Weights of a small GPT-style language model, trained from scratch on English Wikipedia.
Architecture: LayerNorm before each block, no position embeddings, biases, tied embeddings, ALiBi.
MLP neurons of a small language model. Each row is named by its layer, matrix (up: input weights) and neuron, and shows model dimensions 32-127. Each number is 500 + 50 x the weight over its row's rms, rounded and kept within 0 to 999. Numbers have three digits each.
A block is one neuron, or neurons of one layer that tend to fire together. Before each block is what it responds to, as a language model described it from the Wikipedia text at the highest values.

Start of proper names
L10.up29:601501392495466439535509481480508507508548461414495487518460515512538473426496506433546534560543491520479530441447479510538506520494457500434399475469488521487443428592458518521477636532541520407502466432617452517566462485513511533586475565498561470526487583472447424511546537422462608487
L10.up215:468542507482484499512530494549436481570436482466410509612470495616462509496441435454430569496569418555519439441427481489563626477567503480414571432447495533573491594536455447407539463521541514508500490434523518461471506518455418582617514419413563451563477570447512453430521491544522521481
L10.up260:526537465516593507507464604492487560494501526521599528595524488522483407496515499472442530507496507489447443476506524546480461538540494497545553628467487582552497461526511529432544463536524516492475582457529388469436521430431462478427475559477467524568484584430492550414543516541499495577
L10.up295:425415464433597515485447513501564488468524521494557475614500468499554551441513444482434636578425469421491469432398480581566593481483534504456537500534416489498479490494405505441471526468520513476449606506480498462505516563484530432531499524471536563500516493562515537466546539530505525484
L10.up363:461460455458542590540555532591430532483515444432556422484519509456519469407509547485499528512448541494456465399503520493501492559541540496558495445399512507518426535482505481579492494489552437518425515518579538488492548523475500518557510554461439524501410590580570429423505426414456468480
L10.up496:419465552506629549471452504628512530536527443453466379524588452461500442435503527528510477514480556586474560477425598510402495530495430469451509508481499441494516501553509469542514496575496465561491522549556494502476545463417449460480439429415485461466547542586549525444487499425559441520
L10.up567:528469485471571497579526524503517467508490542388490471558391529468482531458515513442555533456475529539515488481478414454560473471461457502465463477472439534463606438521530437548449512545476454504491494505514469535564492513439476525492524558461566562511542473473472456489516386495496577526
L10.up618:550448441454403537591477527502429471531525481489526536470513554503497493419590470539477491519536458430474564441540491443507503551544524535510578477439468542590452382520463575492385514510484488528444526518462510543485471428586507476575532456437441506533422528516485543506487527524463412516

Proper-name final pieces
L4.up194:610532507518456518465508593463499518431432532514502544492414554513473469384582517464465480492453515555501515477481481453462504496536533492462550526590563449432459487475466497515494486522553482495527500361596576461525607495423463492510459473458456439540572585490502472402550581514495490496
L4.up212:442607476481493486504477530513373526469407543502593565466414510473525500446503444439404568557549522485459555461540567460582476444472514457527510454512490521507461449496554480539488513497459498454570514478588550460532522500534473440488523528473490440534552562584486492391434571451456493449
L4.up296:572544468481473494490519555393427493431350522592508487507398421496579514580439436475541536515407455528543482503561567477533487561588557442427582434429518481462502481496432438483540468541533486522436461464530550489473590490499540486553489540516415480619443550486524546575487492448487504489
L4.up306:579492510469487494494535550461461552496459487495503541481492481432536553510547494447584527572403402565549479518501527479499462566504523476474467446557523495413539450450429525545473569533499484616563575477522397458529480510544470471475374452485482404556498557545482447379542502489485520469
L4.up332:455487513543430631497457519409532571494417489456581455496448531420523534532532533456560507586505483526453506479498496464502574492396580458550467486568473487511505419532450557395477495449552509506521563524458578456501516550647470497454474450449498548532402522524513464513641511489550511511
L4.up338:453446481529430622537510496510501446503488549552488496415450534572496435447467508524514476518581528462467561428414470506539532406475478447551568491492479447536483448605612476543564554473471501476524452556476499555593515460556420616449462503500377466551496444532540545422509575437495572422
L4.up506:470541500508378534475536489418477436563514506446489564446585525493583448401450532450553513510528522412520530505511465553550438472504597594552553468498492575447492498525496395551490451548525418464527562474575475455589485383535472500459430546436457461539455502524500543452458550496468530466
L4.up618:405513454522419561605519459486576558541480515506395443432566479497449466394526503516610493587578528461472523468501529562573444527574553569598500503466453568520528460551497511530568428509474528458489451471516481568523578440534526506572479497503558415482426465471448543481500481468530528447

Mid-word pieces and digits
L9.up286:545560515458468464450614421433554505518451538487513449536583431518523563616532447526478544504542574519497596407486475417501465533488554548520495461425481575509558576480470545441457471505548422469499489496488446528495556578522432451502555400560506430483558436508564486499493499542467405413

Apostrophes and mid-word fragments
L4.up53:527515530495524447521559650476493450428432457451457531466580507545488530583568524490430495553451493443511523493535458532417489555514478518519490540528552447530486514547407508556494444511457477434384550519454605616511510484522465531495491501502561482563570492523444476554479540535543551521
L4.up75:458494489475508521511503565487452485479505459525436496526509613519480479486429445489444432484540437439504496474505471612471532543468535415515439439529444456475488497474580538497448524471491427466547497396579492522474416509437517509567614520461514532469575380589493506475546504439513514415
L4.up384:483462390519510424398450518551414524427453539474409472566464451471591500504545434437531501542470493478476366457508512575465543538452498502603439565472465589472506520502558474511462508528522471544566524367480452498474498499471585516567603471501480566487486527439459504551541509567450462519
L4.up476:430484436429463552432507488475423406409538519514507517514498514508464562536556622486446558470467480480408600557497511543464582512558388520503460561484478523552443484433507495601514636450441406549440528457456488452454451527458556516465553475533529481426509472443435467525512471444549458480
L4.up623:398424509527448362610453406529572534576519474497542428479429441474507485501449517538555512495428448411521487574420443477494511552585436431539395503437591491567466479502522501577501438502506535431455514524511507458496468434512482482487504473502519569520537571509573457587490458438475508531
L4.up688:422471467464577550512442495499508533532494535599500495538531463555452542424459474492487514497453453479511448475488564677470463552480459437554529532590485563469539579504494386595538497440468472479571498398436446545407562556508503478476476452529525493559528466526517521447540481529569346528
L4.up690:522438490592449536508513534478491537456489572528568453488554528532551514564546476481526467513492441540554510432552524564481519558470586436517488494415524467554456371414511482519502443422561601542511552337481529497474595517481483488509546556401550470451554565556501495483486574457500558523
L4.up707:460464386462463442524479514461483540529425521542472405509479422586485489505495478569568423448520481463458548521531459610537509518419409499460502538489579517402504485460568434509484454490489501502488509496432474497396490481512425482513551410504571476554584410509528447572567478437475386407

Possessive apostrophe
L10.up48:532507444554554589566641501459553470452601422507465548445529505486457618472425614468564568497548435460473482486570531512512381427520526525501545563492545516553490451447576490506476482426490495574534568518558557493482496561341536492517439505523555504462410560495506505417512560472548517483
L10.up128:544402463490504472566553517530464463537509419557507571558432467454504507457543451434508509457491512506469470517477543503617471437543570482533541509533600533536434518468398517503498439487527576555482551425431433428544475477583531538436518472413618528489526493452499395496463465499447448488
L10.up185:459408531510571511515567516431489571493454463475434544535485501491470431496501507580440544551512450550458550501488456527571487519504569501507512584519507526449463478503535525607454489479479503475378586475574516489430506386518532491490499449492501445542324595575502510530454559520570507456
L10.up441:580497483504450540427538451494373537584518454472506475519491438568544549439544540454500502533457481484528468385453388544503591534453488485460441500468473496491507455478442580531471391513568580520552506403586509516447580420494508565412498399489556576546481422441620519493506452535539444535
L10.up528:471521370410565519365462511391551510444478451539521484614466522492498585469572457530498610467399542533492534504471574476501468438499520422475471448467565560515494468510470513504478464446526515607474476490475484538565546554555380567462523551470584548472488580557488490461494449404503526420
L10.up589:481526569406518611464513587495476568434463476505477606529543500474516533482511420447507506485416493568461555408392493609470529506488536521497485502456492433543483482418517459536500510501577434458473470445540510527432440527493565459463468590503488562504545561551561423471508495612441455433
L10.up701:497456412553463512477486527513502431527440470470486502516476525510534447432496460477513498546479514559565514507528512424569485472476501567436483512502590591558520476481526526522614478458527496579560589509486480630571526521472519486393505534576480521463505445471489404536492462463478376532
L10.up728:471411491518540550445556529498511533499572425524529472554407483516540452489482511509441544631424481408513460379530412481531480491416479448487442548576483499445600471472544480478497474577445502590438509515516547496526524523503420553518497496565555507468557542515464530475406524540428574447

Date-expecting tokens
L9.up202:653398517507494508501490498525497408552487475480395506474573496400553472459594531530489524496434495500504586579415567424532522572520522466444545439501458493517498520531523528617522477548525480562442555487482468501454498476439509540505458459478457428413510556474497521476521454519547469583

Intransitive main verbs after subject
L10.up31:540507446520503553542529480554565444554526536443462534583433457493481484480511493517506637496581524484452501470457536526392406469582517518479600519506512482424480463523477529512474474389379469576449461533540503415550552531415459468502410486439589497507353457511449506463556567489535499476
L10.up240:468524521553535556606425443442518507565485510326610502548491462496555465546591502486469518487513501584470534405442536494546487450501514493541519553517531523434521411590562407438497512478465518526525529456411471581519526553427464517482552393503571538461500559498457446501470536435572462428
L10.up247:464505542433420559560422462520502474544416522355409484526446521518543594480486488546498528474542445547458485573483567582537552441505517474617546590605478438434454487477510402455470486482576528498469515515467446419520518482551536457440524487536554493526481490607496456515518526470458455438
L10.up250:508515513518570534430484513490511478512524577468562482465473524498424587506481477479549548483561412428506531552551457444586529467482540510556488521511575424586519509488519460541497430556558493493465426394448522521462456512501345455514473430532505503571464482534523495465449469425464574430
L10.up262:493585464500498508459570562536401569464489457497443502483518470434516579545620549510509494560492502523429559485524479552489407431542372499553472532581376426572581496507482535555410552540510595433556483474471525578631571609452516508470527502494509451470523500568479478588543514419446575502
L10.up675:501456457573506490395490551522553457473488536418553479553424447502485618540527415578553461523534619494526489464504547530471533500456499486448558534524527506465505433493493524488403523493547514484426428547568539454565410551496466579475445448482503480535490445564478512475519470477436540455
L10.up676:436537556458513560343570542490480578553573478504419462442505577502540464419622447497508581422549561515546543520455569446472514503460457497478494396552518464495484487410428490510478514485447486503540354511469504461480485452556556487500451440455488567565540596574501415470582456460474477439
L10.up749:476548521480447563435461463590441437552531468461458490510637584575483603512511522539461565519440462558492431562544608543513524423509429461582539535550477514509443439454535511457452561577502556531429484443473546467483504526457443493519434438483492557492436511474445471450531495464451524502

Noun-phrase openers after verbs
L10.up119:445450584525508493429548440394510411493522562477504538591443559525426564469518524506537477491535520468509481594458446539512555445534585389528412553473428478445569571559477596386488543503472510538550483510415561559520471515481437521504476573514553518554570526547578435613467514491422448509
L10.up336:555507464514438533451500515528517534568537416487505614495504472529461551513466618466509547625426489497503439546486515486477492405475469425550485656601466411557437517468528530452408512502420519476541554507457522523507561490489485546437554479526532507526494527610468467587544631446487436525
L10.up349:515387543562527470469393522539502497493404521499531442446400615432429424479550550518518538446555499483533564485418353597446612462491531480514513545469502544552516423496498500492489502518488563429581478483490387504412493472449497527558514494465437470420567543498544519506536577465550437518
L10.up391:435515571546569497492466481453494515510507482571466556499559522461470520485571550446434542516491530454538530548578541468586432400427550479481509465517409483586592494501525569481413470541502581580568506495461573466551437507556468461498536589529453456484429396524436511507502545438510514545
L10.up504:439508480560525536496539485462478437518477527645530441469530503590586561565514396505542523404452507526541482594482526499445533443529583458474502446515437515487554489471484444437533550585387525474506472539465459522451475546563565526491443585497495425537472450508484564587610584445569530429
L10.up667:560554515515509440570577555518488493424532509590503513441493504471448483499512493464491499467513446415431558421528503494474415441545509425478435541500591597511505500492616427481462503625549508441436523461499427468674507503459439499502416541539549530548522543430450476431532447512467581542
L10.up760:651453634510531527619514529477547429456543471445535495479520492397419481468510526476423520517484506522480563548523550469448436466557528521489511480460417499461506528481541425520512441509399577532538583450420522453547552457474468438448583510445599499599479562451565514501388500499416494503
L10.up767:518514514503480345581486519563585514514472441558524475533498451577511440526516572447527468545513408445520399498443474438488488454402488515512534410547504488453549582452484599541534518579517533472503437429426518455533503594500423513478497474522440539604472519566585540468559540568475493311

Mid-word subword pieces
L4.up93:533453484597435482556597442489481467494573450479525509410527385508420495467564505551553459506489556434440440487516550517428478536444514575491467501511504524463471506521571548493480428501447536520416512452633530400485513452559442480538490510487469449560545400521491452539566566540507476579
L4.up124:535546541595519499503557522515524545381487462433569566495428527530497465335497517477433566538559464514535505484501527516459502549506582522451483600530404507546562551529442525410456438510504498533479479511526583578505459423419393456498494497397503504530561534431455518568481409401447557568
L4.up398:484473466570539523382490623477525443477480551529619495471542490547500391419498537485441555512505477551479543547458531577449450530480573489508453545523462550496566588410489507523476474530411499504389484411547465435494467470521430584580558489419466451492553507433589487509480470570527499506
L4.up445:427448515478573449511521528413548503568544458557538436493416504568579511438495492497617563548534530498390531476531525432430563441519579520516432461460463503452469469445507548443469466474488540377448563436424485495545485498528481507504563494456488485511496509500480456527504477588447403488
L4.up713:492434510492543474486516647465657524590520396452539470447438476476560455429429497483441485496489501457420460581506494497522562415567488451495428445512394597503539460528463533473524523495574514485415399537548503534475492410570635450537492458476538474581451533532549548616488579537590430443
L4.up735:484427569580592490549457429537469460465434441461514493508415544491468512455520513554501420493547510514441563576394603485497517560514524492504527500489567508482535444485470439362526396476465456456455555472487600490440503457584494513527542480502579438545534576474452578581473515596480439548
L4.up740:472393498526496537543519574632533513503510552516464558464501509501583375518536422495512494576473439449487497547420478512410554543401549567567529572503441562428509459559460544443455503500510585489493465539512482466500489490530433443466520482440573522493426546496422498620475416540574517519
L4.up744:441500508575526543469590520557496491532540539528552502447498588609563464500454439471513516477531398530450522495393502492493527474491571430438482486503431620543461460585446557498484575490565512507522495501535459518558537508518500451463484438385479470517504398409480493548562483505553468542

Prepositions after verb phrases
L4.up98:398520522555385539502531607489458577527498472500504590442434494509493482412472453549566551456411434565473433492424456466532504487588497479579485542603478482397494523537519442485421595517463473486582511520585519531452518457508450477561488451542578512496484545496433413561545422534561425499
L4.up120:522501445450522501468417498532503528647443388543523603542464572609437496437515416476581489501443517510538486541423554479434433515553526442537543518482534521502510466571526464481521590455590491552486482471556478540449483402521497423492467533514498429541419463537474478562545498457460461519
L4.up225:494536500437416456460493575477502465535446549476476481447492437461441599430551492539588493498512459493367438446555483469480490501540512442569455448463494503511525571517515569564553630507439635455384519526433513477591538478366532427467430484442555508544477529529488597459556533516509529471
L4.up238:495436585449483459477474548486513520615454536493512470464508419524603648577497499474522544364472410573449432527533481476494516515480525455526468474556466441477514508545528570517509481405482575586439465491505492461492512491535542443477458456538543499594404568516431588555525473507454446455
L4.up318:522471489581444583479476506528482542494504501571555452501515414555470475446498505520466493559421471607505483583469548509491476471517483526531491522563448490498526454515503552486524422456429492412345386523447517519526485559567604533487503541480416488503421579553558509546514501479525505449
L4.up462:526533638447413511497494474478419449549472509536373497487464504469450484486524514595538526505465503564526506516523476565504561516431553477495447549538410524434507503491556433406475606537522522491402498357518523391471565433469604565488510471448491524627473602464497494630476475386577547503
L4.up505:486484527512466561505546491476447544590459524468454449582529498455523491459539481546463393483501432429470437427520547635599547487526415433585553515525524472510560453523535567502424464506567474558550535550440556499503580500501504521418483519561571599452452571533566492531489539494554463546
L4.up620:527480538560462599450517460490611492434428546505473480521486454436470560424503475469564554535488498486539484555385523484574541465491536447516481480521519469483529518509568572490459566480562523567468487473504494491527471580464478437446424416507431633548389465477426472509507448459431554558

Mid-word pieces and apostrophes
L9.up550:502427472417595548509499449517551494527457446521547505496510385506542573517440526538462558482554513542472518524522531606571473529504523521566504593457474459425546506459486491576465490454540455525539519424514487582479438470452540477480532437484474512602544555485527466437440566461388538525

Verb inflection endings
L4.up50:564554520509494408446526459433534463584481533558526449529476594468500549372415546591571538423505503367385429432474452498545564506482488374503569548468587567503428529559405466554512509524518513468450512532439509531493559509519511460498462545477489577542537508431468467488491563492507556527
L4.up139:601527481499521533402466491502562470424447382537539524510535539481444525453536441524431532510480471505537506492528476440482433424535543615519489396511547513537563462493547480442488476545465472469492643435503457506538509562371527483546534496552594497446462561488443388496531507493497568530
L4.up453:464440460539480588446495476589474535498444474409453525542458572533434500583496510493422466438451452539554501549527481602517485372452468535499548545558499544539464440481548534429383618592499485432481610419526500440525451548457524491567564458531417525426517460501530424539541556511561521482
L4.up491:521566415433463551501475490535527457389460530449474538454470382523432433563485534509556502547506439530538509576482489488458465453503469460457489481566418458499405629385527511595478500433488533535473556544562537520525455543550435465436449445533578519456489470519527530527573511480440418511
L4.up508:507417547610504528458409420502525512527525516480430495482431416480467562513507487500427512485559433541461485427521522462426509415432481468545539514566485472451527518459538558460470518530576461507572467532445535527488553547439531510527628380508603537567455573525516531488616472449447436525
L4.up639:444534461488553527451479457541507499519460494536473538496502550526424455525452481539497508516489475454471438537446530510517497447452566540464416645515444537487421464470610513456430575608521501474505453493392442497496465541479558481412513473517522509453578520515562534591546590514512531454
L4.up702:486648469479628475475493452442510575534526419582591495470479486514482585509503427572498541509521449433503488436493476585531448379413472431463544463514511534429535467467537494573489588531560510572515565476499499496550551468459520498574447435515427497493521394494484461552479489356564547480
L4.up755:480582359544477526423501509517482512420442540447516468448549611455463486475505548428507473466547455470410463436521548501426519528519454565489538595509521482512493548501504438496475449533521557437556594541496557528596460554485387527555514374375555489503513572511494487493512511473435561522

Verb inflection endings
L9.up676:565541500542412562532465431534515455543474485339498544561489527539501618539483546480555563505475463606576458458470557557443405394484523492567536606566447501465492520474554476539466506510464488452461539468497492431491498514431575539554565481506488469531396494508403360465560518428453557528

Clause-linking words
L9.up170:588575578525493522483538464394503548538481449545594499534492446517518472483468538495556427510554515431507459485447456454566549379488494400562421468456512474548484546455495528488479558587504520561485440448411502503509391427476493470493412449465500449500505553609538479563516429509509506515

Mid-sentence prepositions
L9.up557:479570503491430484416476575546530541492530503335544481530552556487365498502475477533575568473430456548446453527439612509535535476521558509558475558543453514489510434508531527542375540481561520574445492556483553519449425516500487473523451423520493565506467498550600501474495479390385473523

Clause-introducing "that"
L4.up61:516515524530550483513456558419595504521486516505482504585475479410443346542522531560388603544485526566470482538384579546456653546459538454474458464399538530398476525482512572598501500577430549564514386480462545495426491544479521538476524404472482571528499502578617404515487499509429498480
L4.up86:545631581510451490501454482490440564452581413594465569501520475441534529428513527538497459527492506415542459577378520563570593508508483489541469548447490493512521463536449476488498414409394484433462526458477556499569420479464465471509493507542520501496485567603448421439492518459526458464
L4.up153:582433469583422517627475509467483499514509551521486436472437498602485410463510518494467491503553470517447449535393520529502479382454556500520542482455403525504562517448516512538502499508524440461431571515489462471544558523480469474491481461584503529516467527563471604476529439449541440504
L4.up554:557476584523535499474457566433579562562609470569530573419498553550485516499458471517362507499520442469454549506472499539586600417471563534511544537495340540492459449534544424511510548480608469473462457465402480541500436508487489524569499471450483572459541437519582444549469534530388454574
L4.up686:464482494436428390414548589469471467453522433496400576482468571506511492471592499480420493568367433424511470523540530493458524530488484474444487403483490523487494501523515543524557600451516451519401518443470542491560534442419534553399454543489537503485501444501407514519519471511491438616
L4.up712:470510458556504466513463577431623543398468453457522496464544467517453490446565368550501485451590541516414444458516458551507522374538496432514477467459483471490506506516458532520563528466555403465543470527504544527526480555499438585485500561501524499530566542546440408577555482442470517534
L4.up722:528475453575581449503508492533496430496463507379506530427487574506413420495474502563442444600485449437521436540414493450497640488537511383544464474505547486484490526569451458550523483489532538491356496450452499502546466510519548459513527559519471474461456577546447519521561513509481580446
L4.up758:518527566488525514498522565374464455460559529592544515569582467565581476464530514501509471596542474477478431475436505541468608494544450493525515465519389525476531506492542581429595517483461552504480472516453460535565501519510506525512529486518523454571513539514579450607473485451455579442

Month names and name-initial pieces
L4.up37:540505414423379555488392526456463519460489454437515474540475473475530445413564531467504482478435561391491452419468561506602525485439537486488461572491485483530430557445471524568451535482534567511528401534476471596550446570535508446405470516470436556511410487563492486568549570526536521550
L4.up145:486436448444427552476556485397460488455493528533491543637564505534533402377581495474429591476507545531465449512457550475495548534456511468545497553434542490457465492655492483474470556464548485483562468525560542485508500509508511503486480469429481532439447447530458546535514459426461369390
L4.up381:480486434491501500549590500501602514507467435467463529526511526541508460537519472505395541525547480381430451474455454457429543528500503532425592494419524546564392512490428583518446581545485491471512510552488423547495477541576440540563442547424443519455525543544422517535524516573471379485
L4.up394:476462430422536481431493380496584526543555489511531496517513442618514486482498437557499497432451565389371464481453467467407544493544591516537567500561507456505499534545436529532545579418453532580484542485560528481567475483554510461548534489516587573416543451588540529511562581504428464439
L4.up405:480535488568558532586487475471539593550476461466485493515637509493445439552581504411485557548495455463408467475420465522497537445512486499466402500530551491527379501521543516520452568496499492519493478573567514514493478462475449447537529553434539579358432574613545505513527483569492530528
L4.up516:508511473497530549473491478446529534457475491450541460500519516529442514486473560419495536550559453461474540504500552611546513474451542464470499481570544509558376458540590557534502524540512459506539477405585475535601540504496420558601484414378478558457458476425435529492513429499472507468
L4.up662:390524528549498566516518499490518627478464400441480520499307452505524503521467478566537601528493509504433554518415434493550551527511548504467510531484446502532499485543416501434440602471495507535473488446592510459568431537554452450508527513471438559388454513509404435576553506522523524469
L4.up724:515415465587503560459522559516525516504544426593471584466456448551469550472476534392458554427541532499500403460560484478546566515489525530420561448414460585470544478518493526645494541440516484467463535467475457508518478537514582467457425523500561487491571453511519452501442580522498507554

Infinitive "to" after verbs
L10.up66:484509520431486529380515520506486432571540494503480427420481471538534562449490503472472510423469521540500457483532424470521408513492498500476596454528522461489549581502585461457469506499432456451589510496440507435563550485629537466392544526609447477487513586444518530498446414517443484459
L10.up68:473497471437457541436455487504496455508441475545470543470538497505498463440497512478472628555410519548367496493496500416426497484420422439480482571462579483454501530566509497491517476626494453530475504434466499541499470458499555466492482417482558570508502480448460429528538471513484484548
L10.up232:519421519573369536510455551508571468534455500474442528483472521511535556533519531494536505532500566567406516587562521580520437493483410556578502438454535525485466446479548464513454475565470491423459459511500476445553500454529487566515547584533527475494507519491443401559484598453443561473
L10.up245:447536517495517497495505433472432548569493573522556445605498487488514461482496513478464535585525503546470528579458391504407517441453501534534481546518541468495549506485513434455492388537383606454551519499460465468576587569625503559394415590530594525513544498565487422492448571516431473416
L10.up320:433539536418517394460538458483498576571386482494585515485520470526542439501459480549522492366456556439499587525445409540595466525550473532532528487454504497540428381531594423433540554495474554432487488524441501505564450499509504507523453568483438486495491541469505493543581496484471458449
L10.up554:487526547536488441462542457462507642481450510472563538530454390471517518546478504473433474455514463631473613564446495611503460440474502507515394510455415547522491443511597442484415532469456546536508504513537434464514464493493584484504455515573496482517491506511641495500489544409503569495
L10.up574:445513502467438485533396437509587421527444526496511444456435452604467536554476533464540551448433557463527398525540375508476537487428488505505559514423498453435475438512433604477430500473511500518528433562455521471579507519526485518448516447546585491538474523485497489573582578497569578456
L10.up705:470470424551528531527495461590447578579486437490474499476493386554512566457574499473431542553560481482447526474538522478552452426567541599486467489545497465531548483547503442443516443489483617566509457490412451490470461518528533526480580523578467474528426585486535585462534457493544464435